{"hidden_size": 448, "positions": "learned", "attn_scale": 0.125, "tie_word_embeddings": true, "parallel_block": false, "init_std_o": 0.00402, "optimizer": "muon_variant", "train_tokens": 692600000}
MLP neurons of a small language model. Each row is named by its layer, matrix (up: input weights; down: output weights) and neuron, and shows model dimensions 80-271. Each number is 500 + 50 x the weight over its row's rms, rounded and kept within 0 to 999. Numbers have three digits each.
After each neuron's rows, "fires after" lists the tokens most often just before its 100 highest values on Wikipedia text that the model never trained on; "fires on" lists the tokens most often at its 100 highest values on Wikipedia text that the model never trained on.

L2.up1232:494415446462396403551467489527486478476575520436486517518429510536516467488512563567475598486472534489569542478429434657508552460467506489489504495547512580506463446483394516511511565535529475532506438438465401569585494526500429544505496468477406565469501514461537492480542479459439486491483522518620502500628392507462558467536485549555431505553392484520474488453538560515399529390521485540556548598605477475482510475502493522589529578462471539519458527511556406499509564510479524465551510606472552584512564471533534430380541448496455509570546588467500499547504536478502479467
L2.down1232:541554402507411608433560528500440443538547526569512535435474538513502498503483446469561533456544479510479488516523516478502438487518438412479492403483572488466497497590333561433533510480545475555570549465558506488599511600492415518459574514494489390472520573498502486543488487485450493483506526491475559472487438570515436432564449619407417517494568515425559479542476521454472459550499514522506550593545471354406528505501506501484440470456580557524485454573461657505580437526465465401473488524468540462519503520474397518512475534574420459509487477643568513390460451384421500584
fires after: " E", " M", " J", " U", " H", " W"
fires on: "."

L4.up706:450501479548414413433459469569542524476605532428452488479463512504498474562481539469468507571438541448431459414650558543499491551534454495634442518493497492485452513452499495500485454512494478521558403571487588509541554500560560516482543375450417461463560548533441543494484515512507470522567483531512478490623416558433459513484570503486482482487474446548564500513470507551492514495476484552470397509417515525424450483390515446453437480558376444483520444499536469519576545469576510432494406507507549484423613485503448458594520595597499502538507495586440588546458452463427473522
L4.down706:496518483470518611504472640557471495572488475481538492504523472543455529543502503439489436549540550464509482443495574444457532478468507483470596546325425422515587534494469436487530482464557446426518571440524515509458476537538538588528534462511509398577518579485434407488475448464528472488516564428408539482425371581568431518528549548501541418502378510489571454473474510507561448635550480529515490511491580473416472448543532504536519535603587512430508559497501515422506463553428526524359515527478488484594437498577448611409508515529536481492489473484518539384447537522439548553
fires after: " U", ".", " W", " J", "U"
fires on: ".", "S", "T", "N"

L3.up991:539524515509522406469523453528517489492602524521551558486377522516534520408527583505491518517409619556549538429509501493556590484575522533477588439519530431596493518413512560491509558497485487575514498440477470557488552498507482543478501486504514478526515455467485542478446599514504494488543502478573504498515512438491538471562491526598485443448468559513407443547479545529446523515493498601476501415574520521397573464399542491552473477498463510551510553444543447466534438552550485454469487429553477553428477470531443549590543531416433570613529562483493480572472486433520583419
L3.down991:542519490522554540577517551483535518520540451527540477525567504426444529460457398480505506516575559501491490453465563513552434540510520498454553482330554527510537554579477523569558504559593532512454459456555438495505417400397452564545470429406570477410465458548533525590563421469538501542473525459518535418550490536581561569482478505424421560491663493418555449472452513516575568552504471573497564490588519504437423520451530444573560458476485512550510453465546524507426518476451506412478419436475565518542456473419538568543447528535466549517411600566489530438590526466400562590
fires after: " P", " M", " L", " S", "M", " W"
fires on: ".", " |", "ré", "y", "ö"

L4.up851:532543492431444479495504509491437490520559544454468606498384543451501522487493505428488497536509446563498528487454599518499488512548563504488362562468487536480487480465411483491582592404431486623538459497511415481560476518555598479523473499638510491533534568519533575467395498546510505518499485436508483532486519452476534532504501461378454556508529374369523530479439454489546484539513440544563521519465604485626455497472497463480518469547438466486438573494479540500440472462511539522516512420467459425458541532493533461545484407493511484478601451488450490519552504484478485514
L4.down851:528503479458456538419439554487492576550493540508600425466551509575527449472460503432531588531530484529467510544443454545529418503524601414447465597480490453525520514487441508500525445543446504570491548531493408551556514479514480524458459447475521518593485496505516475431466417496518529453502473436609549435519555616517406514421447433505483494493470569524500394513507529521584529500554514534490496438582460533441514516437534504535443460458620418466553491478470581526366561528560498454494533530473534453473512557519479568458434485542424504524516508528492598592563460525468418527
fires after: "\n", "-", ":", " |", " ±%"
fires on: ":", " |", "|", "|---|---|", " Running", " UTC"

L2.up530:516430507512512387447540538585407517417451477494599516498418438502547472442497510542496530467524510466565444479410489650558504326523451522507504578574608518490535566540497507500514432488480521500506507476472509456472522563368471499445511408527472470553522560465447489550560531500544462481497553540517546505524463566540527526469505534491583533529487409533497440426469480549485513470466519557525485476537475478459468504521576501439445445549515479478568480562523528558584498537503500496487429464585486467494549478510466448588478521439550538553403443524494530513513430435474476470
L2.down530:612492455501423504534594453515464507512500504535481524536549536485487403537562444563517370485569507524486468495505475488536581598488467495505484439548541502531543544467550447459506482506554463424437480469459507591483556469467484573451487522555495475479513445456564427496433508438469568559583513527486521495499489588485516497607521493581455423642565497586425450489512507583551538469550467444441513455532490414511430429460517496496489564431524597495488496469511433482511466524532500465508483570491452575530589574499458538416575544451546568502480428404552512497486487564505474456
fires after: ".", ",", "\n"
fires on: " He", " His", " he", " his", "He"

L5.up39:459496522517454488462496543461443470452518507546562454562445448506603475421497578499504473475497426505478534521535473491474478517517515483559517497357581521560439551504416441521540527546471511540495413523481564501549551543464490481500555437507511538604431464596551649529475530443524475522448496605533482493428574521496588505446563477519427476482590537455468424538590511509504569527502586524528506506456478504494438564544514451492523516502462487464646476528541412508519507523502444535562457502447419474435528385502542440471421483409505540572530534483557572476542454525508448529
L5.down39:457466432461524525526527577542496462421513425543456484480472469509459518441501415574420524549590439602443532473481491512540424589502447535552417502499548428488438528581501446567501488513501519507545521431501501402566548388511463404562525488530465460602603568554471474540495535464454527446540478455480430541506544601515596574584460539437496517373500462468460522560516452492561510377606395423443454483530523592392469491392570469400437519504512573552546503444495575457461407511477529480407448502536454446461461472480533578458454410520487535589487496512529527473454506450598556438
fires after: " |", " "
fires on: "\n", " ", " |"

L2.up884:503510410535510567509444473442497561434558475496463490450326476477601481452490533493529544507561442560453533505554566577506424439514528542461469481513576466570512412494438593539577498449521453561470496503486535467405484457555514559535480565463554605522569463614485587393532530520490486526548485511470490504487476509504540597546487492477492460566481531407405531498530525433483449497480488469471561526428501468539571516484519423501538495532556429440527473554534483526502550452502552520548572572411553480613498462495484544478462439478493480501461451496569492532550425457470450499
L2.down884:440467413602442456491482376495444480548517416476427567467423566462536484466540551467548562433547401496474451465575549420533510416480600585519421493478578487477529497624480460499545488424606463525524538487438457500463513409497505517463568510527591560531514537560485521449434571515517506539656475525446509459504490457516606535598503518475453471506427508502447480507497529513406570523461574444521416471415435448545520516417466464490532393486524490537462429499558467510523401517481512492479594574459558440531570510480461485456469454441547528542494427399551529459464515493427438518
fires after: ",", " such", "s"
fires on: " including", " as", ":", " such"

L5.up427:458485466427564524464492484457581488508508522462510487457482456487516507484555500436526510376397491496538507470554458535420457515413563546537589522489412562480490531497446508500546440453452503488475417500473553518481516469572534523474529490502594565491550479515421409459526469563480478476451541507473512492481444515422434477504522461519460496565414513429580486450578613505564536544493554557507545460536496557461503527490492465547471482484564579519585472511495524428537579482486546408459592583546562560544511459499478516566611546578427433568450611468491442488486548494435477522
L5.down427:532434426472592501458445497418488567466521494497550508475474428583564510464502563610452439440487546546470490493439570463486498404506484497576409522450454475463444593416456446622533569457488528482511534556443506477517507444507473522520458457496440526537477456502492462497439490464446519445415468510505536555540435460515458585502566461578516467480474517566480517502442567494560438553539358483572545523444497413454476463475480445512459450527614513461503457497494562487541477467526573406477538491458511402459511527548484529553520565536481475433531451586497457521449514550494537409
fires after: "\n", " the"
fires on: "\n", " in", " following"

L5.up1236:455527580518524501446454540472604414487526541443488442508573498470477465546489396435466575436477473461499492481381396488491350496459522516546512500487425515477509520499479442570558548416526447567445497385471491463506374563494488312492505462562607445497556408457497543546404497504444522587457550511482483525568579474478499478509561440450455470464580477571498492502529570414493455466461449541557545559531504549499536541589473490498390538542509490447435491481369514547547467567498406597484538494449471523500449531546511462539502519536542485502514470459542451540466574472521474480
L5.down1236:509568556506519503531503524471448429531470457437531447552441496537486531503484500542511461446516531522551454516485512496482442499504509579510500565495491560502543576467523540539551460438527453522363508407395499490465511476536387484403494548513458475556504521491523518475520550563387493577430637520571406503474479583395543474463541570602494513589515460517565459445488441467549460469507503438523434543503513475491447564487422555459383485585540550526569596566377533549567487454549423452497494493482481485534594496461495548565467408436504483567453438495497428412584562456429498528
fires after: " =", " able", "=="
fires on: " to", "\n"

L3.up1179:473476490468498485500500474467574591511478452499443477486542489490483433557504504533549479559485630467460494412554511515532535576495523493440474466582461468466499560452489532552549497437458441543516468508584546477500482503500492377527535529565582542559525566589471530432563451455527487497538507456521474458455426508551503475629448496563548398523496452504572432505396566481479514462470453509574485524454482406487509564483443472509529543398393588445629573484542560523445550490408494456503567479477442507507518488472541463527485481552468501540502505553459553373555514464481519439
L3.down1179:546504580562512493530462500562539424539516537514420476510530469504608576568484466500489538541542527491474475399389441485514501528511498536412466439544590504488431524539510477529498573494530448448437455539484515518600429397485465448452434487402465592544561410507528460588487526573496499466461530525515423539575491498457413429554487547552463528514451519453502541432378535472576454488507445418439523580386566508564494500516526466489465471613558506524491457498450564525504532498544408389511428455478390465496518481591492446511515451572566505467454534562507585550466471590482537550
fires after: "\n", ":", ",", " Year", " wrote"
fires on: "|", "\n", " |", " there", " that", "===="

L5.up1064:505490562518662426439493470477518508552510527516522523436440531543497528439525428462484557561472395502483459563416558633460476522382581470432578590398569363515536593442613520453549521519553521504528572572499461507468461550489503498617487496451468532515471498502451499507495459569414442526447456531405443530476579526472560451562445404499464466491520483478539544508368647494461435557598515536530436501581399457549547526563489480486443518513539467461516565541415537485586509465536547503600561516575420417543522427540512495439577534539483570495483483555513530448464583542476543512
L5.down1064:473463500529458541445494556557523513513473533517539501561419443602529514502503521476550523525518551498477514547518543606515498413470567536487423508547505497433484444521451548484458502449621547391536469423488466584471529494513513500479418396488489480508520492528368467462427531418528521421470593517526404510506458445475540536526552450469492528411560484489507551553462503506440483459457635586515450503511453479521564469529527471544552524473584431472581459441429471587598493483570489475574524583434554477580535498496482499529526487486464647404504447557529431517486537515592483488
fires after: "."
fires on: " ", "S", "m", "C", "g", "3"

L4.up847:557532534370495454510513510422535425496529593583553470540542534570426531549506532535474521449507470443462413474458441446402462470499418585506465551436573523433464520448536556550524524558458527491498586477510518550545546497465484490519599486431456468521567557511574531498477444598488544492540473506471460538482426517462498457466446530383446483520640449528513520427538484422584426546457437539486504599417449483481409568548579452437485516498489497510387590565460456444381489529552449506529461578414510475520455651412497430535505476503514556526494497481453561512447437484423600505
L4.down847:525545511414480560509405437582454484497526456480566501495422468430549525498487458648451447468483468454487488555512537453508403496423405532567435413532543520518489503494454523556506522444477441445427527487413490446485507488445488489394544543504439555512478484460598568467477472520488511546496539537473431485473510491450574584501533592519525520577411549439551443482554465447512504587496468532486447438623435429480471542520589525545511568564528580520489481420500461492505533500501444443455435377488494513377477585518533538510558550472495438418452476566527421547472535457487513504
fires after: "'", " Go", " I", "I"
fires on: "t", "s", "ve", "'", "in", "m"

L4.up866:472541442537527560469588542478558482460502478424501545499657490390595516577473373541523476510479580482498711431443541465549446529525458555474579499508437541480468456485534426548562533516513485487599436512627537541601510468513502534492487494515485536558573523437469488451518516531486524464452420498477450501458502580487451410515447502509445480570547532487515526528412559595457475555473504423455488505435590476513489545497535487585518415552527466426452543523442532526474483522514496540522533409447494485463461488458548471565393578600501556581488506487507415470450559444502504441
L4.down866:454466418570474545573486521529517426428526512480461464493560551513533451470538501513384489500535490511493486511554525424480399502487413445529479491472467533516557547527497458602353487492501456523491498454517547517498402494552446473460470528501416536514479585462433514529449586539575492477585583531542467453600532433520558525382506393506465461496473501565472517523510491489468427599504497461467479357462451507480532417463551473383462454585659492545558453436530546468393444544447581485484443490497501510582477539454382647464526558532590515481446495581460451549491461493445445460
fires after: "\n", " \""
fires on: "\n", " no", "Po", "\"", "P"

L3.up162:553559450482491554419518407502465463593431433456485597494453497500547488469452470517526473454444508505526427554519503556503543498481601374465485412497513507496506571524540605535431484516547462576516547562550465513542525544487465422575580450522394568524510525406446577529514524449564563537501446470420453612497451466430467429439497491524530447444623422516426449470517548529487525568552591476521496496565406487554513588527468508492436431475511461529404572518439593516497427397502541509572507498712533513446496592454526412480584510577532529504503525459510465478564434517439500473
L3.down162:538462566601513466542439524436633490456470494476535515486450478525602536538460550506543478500571458422544559450550567413498511515532466575525531602619437536408474488394539429548578461370575533424462417482420476447574522413555436562521496493461397492473487510454468448466439530529498569450513567481575465552390526481435469471557561507527441491522595512550506516454432503523582431487545460499454522578525494461370515412545490470440517541486526508428460479455583414413485497539397531456478468507438453412494445483576530473562502500621445459541445457537491454454462469501469456574
fires after: "\n", "'", "-", " and", ";"
fires on: "\n", " and", "s", " Nominated", " the", "'"

L5.up673:464489494416469591494557495464500546547500476493543439499492550487474560436466568503435525552482601481589508525419397494464567489558414401428496503436417462488526436483475480474446533525512454478394538494455541468488547452580523391462446517566519511522476464518471579467508517460537555541576598515555508531493542482431426402507554527513463452444483485495486345647395506468457564408485478459458558569549574563507426438490485516523474541483389462473445551500438505506610468507488501488430512468507496528514513526473499516527371513579383583459434578554619468529454561458481387442
L5.down673:522615408382448501395543552548536505523607435554493490542463480525554546605481420523472461550343502524527509575484490507544546460587488464462434523549500543573503487476455490471520444466451460434488525500442539472509487415564527445438492537487430492533502562532541455503620477483509569426483457481573524500488482403445594538526533544516525369572515468476499585460486468548560589539529575539440509496474522509411561534484513514428477537432615540547476527525527543534491463468564508473556550491477539578498512492498507417554545430507542556433544545473524426499461491494435540366
fires after: ","
fires on: " which", ",", " who", " where"

L2.up933:520471532503534501409507443506530461492510532520540463528463510395518557488498501604511583535579592530540552513456520523498453549589546473483488524445484494534513439525523432465525514523497474467440485587481462499536588386482509451480451529527589460523398481438451593511490605437526518552502443481520516476509619542518463465429480489429503490573580474489564508500527496507402470450510518524551545562450563475486453487568509450548467468414535544497433535618471574468555483541488540582460418543491526514415599462481473521527511427478509436490488498455522494494506461471369491462
L2.down933:505394520526483438461497508517482562546446526450494514500468418528496528541537442507528498523583522473441545514483417544617390584521483453505629525476472505541571577551335474532440511489522523470528555559536416495573555546532366522441500495459471481432534423381462512535484516467493458628544500451562547513425485397475571466512521524478509540441535462526529521508506509510509417426483587390458479516465406491449522543477494581481478495522554539530478522488505478422497521518461366550407564561500491550472487413446423547421569497531496498513468438462490454477460482512517445536
fires after: "\n", "-", " (", " and", "=="
fires on: "C", " F", " C", "F", " J", "Georgia"

L4.up1214:569485497434458468490474507525577568525479491464465525544501519474502477447535533469547458484538564484488532431494567443486481405494425521545419477460424525543504474488554452576481475482485487472535498535455455505496572435479460415361470570444620439472478524566500524537550574510540535557560484555506474539432499479561471503511513492477547501566424570522435465496561463487407574509462510539357432434480574507497509496512505504558523487389433551475494421536493409448566526486487557433542510487528532550441540458470441463543483528448526477530513539495560490507494574445454547466
L4.down1214:524549515533490440515518454535523453554580535456452552411458460557455462586390416521443559597485443523433491544561513481503501510595487451512566515571541455454530445480468538482432546474503560590480449451428572473495523552543538515519461529543496468553416518349559537485501505449448453510518483524550465578454504483522508531529509533418551568537573481529439493584426426575476508461505501507476483560479541464483465458612535520437456419517488399600475552486488492524480456554517629495615452505559487498525464451582633476529554473497430499473449500547402604560432463530520474511
fires after: " as", " was", " is", ")"
fires on: " an", " a", " is", " part", " as"

L3.up981:523501560467476559460426542568559594536557437498501513555372453511576460510459413522561609411533429526591463605567514604518418527481440497529556499507463388490481525460515537500495504404558501536518497515586478511470435423465531505539545446485492494471489613515514590476423526556466569493519543502406524552506513498632499475512502498531499471533514481559432514405563568401504414450443398504532489447414445431579462510528470521417507522406461410549476528441518599539473537458528505430447557492499585451384439550566515485530521402530478501557541521489544490507485525448499475536
L3.down981:485503509480410544504411471507505516474403429467502468513495606497572464467546449523460499595567549450553507419596455524477546479437645445545548492384542489536484418512529484542519514430507489515487567459461539529456580498521512461556495463553457539557536431483490448465510493475550472515458540579502529546470571509498423490428521500491509508447435536504529563460400485482441473513500480468424483434482479541495432460499489456574511474493556516509545516519441571562498529468483509471599527434445472484516538459443515454436490582532444516470470527564528466472463562450510526536
fires after: "\n", "-", " |", " 2021", " 2022"
fires on: " |", "\"", " at", " Nominated"

L5.up313:521422509480492468528525493496500510402522504405614459526580427419536431533486580499547415520521494610620487444518574539525539441515550433505551535449464452541558626539457527488521470526419424395450532539447458404548473499513466453504474453503467461488492377582549435549471548477560402476544539470448493489479472505453534475493423494554482537570522587558474510486498528537420451532538498474507437570505487512476506467416507496518564447471477586504400508559481393491574568538411473499527503476438468548548568477461526337530481590503448489572507456527548503571448533559509524484
L5.down313:365484570468490484514568462482414529521551496480436531525583580481488468497531531561552517486508490511500502513446509442494545467521505495458488352490497449448541469473448481496475386528408464545470533525583456466461578449531457645527540498528504451572445508565523507523619452429484453547506449506545490559489438484537500479551457519485485492626426423478548471457552452556514582550488426540494479500473463449548577446506507507598565471533571542503515446463506487413521475532499576528520495511535593473512573463495528565541504480495506629426497404494463614533446513432485572444
fires after: ",", ".", "\n"
fires on: " he", " it", " He", " It", " she"

L5.up890:456556521435598478465492462536538510462489464511440397569527459495475467553511532556472434545467407533568594544533535490493493461492474450440498485526519578523507510529450485583533604551431543475556498479551517496569511575430518496501497544510540467517412495506463435460503461511532549438519443575418518530545452537480506459567444486505485399516700457526560499493463485446469514553473594543478529454457508553654464482520492534446547546492589542473524449560546548514531603527412462504578538487508477461509481458448566520544520561512441370479511550435528470609445463520490411520
L5.down890:507633570490551596436481597507456511478478437454471448498445548450453477494569446487387475500590430512489512549560485490438429442541469440481546504506515585625436500591484457546530536465528474530447569520471500521578560431433512534508516534448518460505441477459399433466515429485517462399483486464513452597543536522420459480489490546371532407438590495513432561447393405451523524504489502596437463411470485526549524497429529456448567516455471629491503524455502511459477441515527512497542502474508432411485503504475541541461565468536515504495443481544609576503440555461492612548
fires after: " |", " named", " for"
fires on: "\n", " for", " after", " its"

L4.up852:464439463577622385626485556535515532513553562489530499566481549555460513565553508426497574516440610509473492513578541501521496470542514517611537476514491498502433492451437594503515546524523470523553493462563470546404412575485538446502504498516476457511521531484517522447442374562564525505484518497629556479453571573474560587546507513476453572444531552446513497535527501556591502501520481468488430480469512642578452481491502476557460524454417422468493497456473535551493470490513439475430491502505584499481489533550500415496384368571529543540425526561530446524490498428459478488
L4.down852:542382491525545504458474394508575553379496508586512412526397559492532465535445511438472577478484535545543489504494533509501515510474466518465412473350496595491498501547455476528463519424500478455502476557484462566543548471508425593514555600531547473525540541439455461466461507448508482465511501492543573411564483404412483511499468515408504495460460435543510606574434535504555557524499530444415470420525532538523575561512508526549546489495494546497487541457400454533439475502520434440562486545500457508528494567497489446506569469491514440428537434593456550460392422461421501499
fires after: " |", " ", " pm", ")"
fires on: " |", " at"

L4.up243:506496506449470529543448480495448521507525561489498449507584535468419449509497400413478487475489500465481445512426418465402432408459572402431573490459470564599488583441609527489525462516490525455507537448470490464494472511520501455523476587542613497504535465444473515434527427521556470499475525471471504477573482532513471476603570529517499538573531509530540482500456542479556411513440541495469494551495486496449522575478477475550507506507520586505496518455462529575528484510487432563500506464482451523539510477545543450428597590497523490412466458505489409432531565485398513510
L4.down243:496571501512496520540564579461426446609458529367469433541521498612421480514537561518439519507495601447490447492450428571451462515517461478430573532468510609462473522488552484500483460445442486447524520501463547504532496485626513435429482438510513446472383351477456510532501468446373520537521636425495438521472461411520536497531571441552411493527529477479646479549553526506453558498501493488502581604403571395501516542549436491560445616562576502585551405467390551540528452484557461541530472530516468499589482404488485470571461476494514492501547535463443428525465528516512471558
fires after: "==", " able", " ==", " could", " can"
fires on: "\n", " to", " not", " from", "ly", " also"

L3.up450:532521573525518575503490497419527496574587435558451516420578442395463426446463539503493551533403452477492488438471554434515412571481479463488504414547502429532506392517510481467469479437602470459509499423513507403512566524498432427412462494418504484446518468521516529457501518615525489532461485427493520454477530482464509425441513471400431490519500523481406537516415580473421581528529395459442432519479530540528454480486507545486465487498425591458426464513483507489515538440502445533534419457465456538394480468529525531566417509500400481496574601500472613456516577467587439514
L3.down450:520446518553573614534518523459485535480558510572502574432559555545475461511550502480527467574405521487511466458488526394393520449580524575499457491496466431557543468488472427548451455533515435548576464574474489487549522417511461494400468478447619541498393510486452515518532548432547494483463558486494483456550563450533455408567527486567545474523575461474455517560502422448445583468493490450440513517551489584449524507491429439562545471518494513536561492416534588477547556572540513453525493508472644569477625491422609583466585416405401567507597619544464570468480449513515520533
fires after: ",", " is", "-", " was", " in", "),"
fires on: " a", " an"

L8.up1200:488488533379439549500633488486579464549587462581584564497411505501527495471587583497469449535556502557570655501598535426466506451484513540566529571451476475476493496470569558569488503443422511501574475482573491581587525378507521484521477362441449570475449464419530482499470523476495547403419496561502510565452491415518510480529498524490488454505485594488438487612508466488485462581503511526531490482568526478482563530515512486460457502587439508425491506498544459564471518440316565473491490496497526551415472504524420490392476487546508520488464547417450516507442535482542554527
L8.down1200:536483469594532465540453503541509536507482436516478440489540518534443476499477474533478532411506534550479502507525476465464450510512476560564458502525512489513470480459445491515479438517531521450462530567439550510601501519459492560426518584536453461509485515493539498468517485416508522511532511489413511493552482569534500640475496552480499429499485449469456424473478447628503615437418489486468444481581473511499541445487577491563467477549578508540466567489493473494497405501570521445452472548523553518607500421506491454525507540456550622606555502542510470440550514469405520426
fires after: " |", ",", "|", " ", " \"", ";"
fires on: " as", " 1", " ", ":", "."

L5.up740:485536412407509471502499470520577490452465501531561683423440425512476557575504510515430477490448547554471451548497472452523575402521408521516521515459333510484478599429486462483474555520438565560521542508493516564471464568544430534458525493482530565569584393500464508529536468522449481492458530518493501538425615510482494554519517496537539532489600547539548492507527449418499533476503562500515589542446535582447455480497464538537488563530583471447485500433510611539532562517484526566529579402479372455461590502394475488613498496503564462557449489406507490479459596569497488466
L5.down740:489539585464435414531494485520510460504569502568474418441479526576531439508448444444492475523566475563520518483510552407459443448532481449548553464549465530406538523440528458449493533508482589549448499529469498479464420539499479446522565430577448509450571486529455490479529481517500454464397468464470486508539513493598585578560476512434511535611563534443528528429579572458454554554526495510488475417565517573473509479442434545551528526399462525558478392501532497464455479562462461506565561479478570565420518553493509559506607525526576542502622486514414528544518538484476449551
fires after: "'", " men", " Men", " Women", " World"
fires on: "s", "'", " Junior"

L4.up626:430535490558510402522478546478590535512447581435522439508420357477501480541410496509441503548427549379524537523467476500490488506410479548521467524527515463558426528501423561542514474508461466524488485556515545503522486483544531612500511540468428531556423487527521465497525556458487455468499534526527553495412454546485536411467556520487499593516565468409472603461517518491513607493505479528554426482460462568451554580488499483483492526503488561493533493469461423460508524568521561406471507506442456494372550552507460484547409565425534500534552546539421552563498513558578500561
L4.down626:387483430426525506589518609452591457449514528497489565603431478480478429392486563524468417498507489523563476552499458501435433566479484470557506533583458496508456552575513538459567401423497534520468444421458505469504551543545483617551466532496504505592492451410532465499417533415546474473483449471519501582579426479573504559454491477485503555499515623489395448603505487455476537574567442451455368505561410484495538568449543535502432456506467477565606531428555524454471556513523589461481526508507356434433469529515470531402499422500522481526658484493400562574501571481498425475
fires after: " |", " 12", " 9", " 0", " 8"
fires on: " |", " 0"

L4.up717:481456504488424592522600477510513533567539529558558524515473511485437501567495501508509500437487475562525460488517485508498480481407452462491539512514443525370496563491531521520560538506495499558553459496712510463490428448507536489417553429409454436518495499527457562476584481532505518431500549535489485440522417560395529506490523509499466508387521539409606443472474536590467514624418546541572492358542454568505476472450447507457516497536528404494562500511429404499500536447431473452497465482461462533485458475353457557529595522490452545463489512527589377477460493430545555495
L4.down717:543410401572585459499509417460487468557546541429535601395488401495499516510605469543477502508440480586373460535511501519551484510381567448371497472443463528456480356475518577638472438522490522491481544450463497437434575481482474556473573469525475532405484473469503515534515408479467538564609468586528547464493456546517632446507575461444386510583506435524487479442481498491595499547538520545568484493460489449451469520458562581545566544555583483450556452419585499547465494568498477440512558535568567541553503484489413512486517518451534455559501489458434460494514475482398452537
fires after: " R", " F", " ", " U", " M"
fires on: "."

L3.up1166:486487417553501465588504465495490486426551502475498457435385546474534451509470487523551480410480440447489491533546480601477504442580594517363514474573524516510549481500457551558546515463478483431513570463520380490469483477469484519551487468554585575523530521480534481367513511507516438496450478500504474488526484519621560460615563462448476452492471525508491506533472594565437456581488510427498539504402523444547552479475504463521518468526478454537576452494540517469537535483533442475506504568433576536571504480433455517573381514538447544509471532582497425544520492461481476536
L3.down1166:531580492542474517543484405527573482537466521589484514426408575476554530428545500439502484377533457494499481501527608545503506471536473549540418440381527497433502418531468493533535497424548640572592430539489470537573452374488482469425524518421515496522426590614433439441436529490532400585520474454514468579629532569525437532501473346526498489501555480459531554493503547513469548429519515495496390489457531451493541503452546544503563423378501437573484516490454525528532523462452476466486599520531480499495538515485450515470509489493614541526566416478488541512506543478541593568
fires after: ",", " such", "s"
fires on: " including", " as", " like", ":", " to", " from"

L3.up408:501482452499616510460459427544428497530496522570456531442561492496572541486516400504437476470497427456458489464514520491436442543508536515500504531457443500476515513571599474478562521487503431584502453503516504488429511578606465544426493612422478600473599585453456498536477495451467446503539500625492501580574506475564512516478444540541473548536593560442551533465517493444481448593487462496438560488525484544529477550582443520376558476527528572553486531483461479435385497466507523411510554494496465576585610504527511635600550575488550515570511480450532442530556420417518469494
L3.down408:551407477485510459442503588556503454421548486550453545500451564508541537540501454577528547484536504586535496474517469550551521590483536481524448493360515465531469497482480552414462505509445430574460469626478467507554487535498541553439569573493557498567517529517546573569532481480419536527493550572550415476464485480524451550564470455566471467569503420517465412579500575358507523578476445493470448584502442556551488529500480486518528475553513546440474498404536412488562490522473496460487497518471616326479500494477510564493580530470377583509548502525443597541504543479550482533
fires after: " well", " there", " There", "There", "ing", " resulted"
fires on: " as", " are", " were", " in", " from"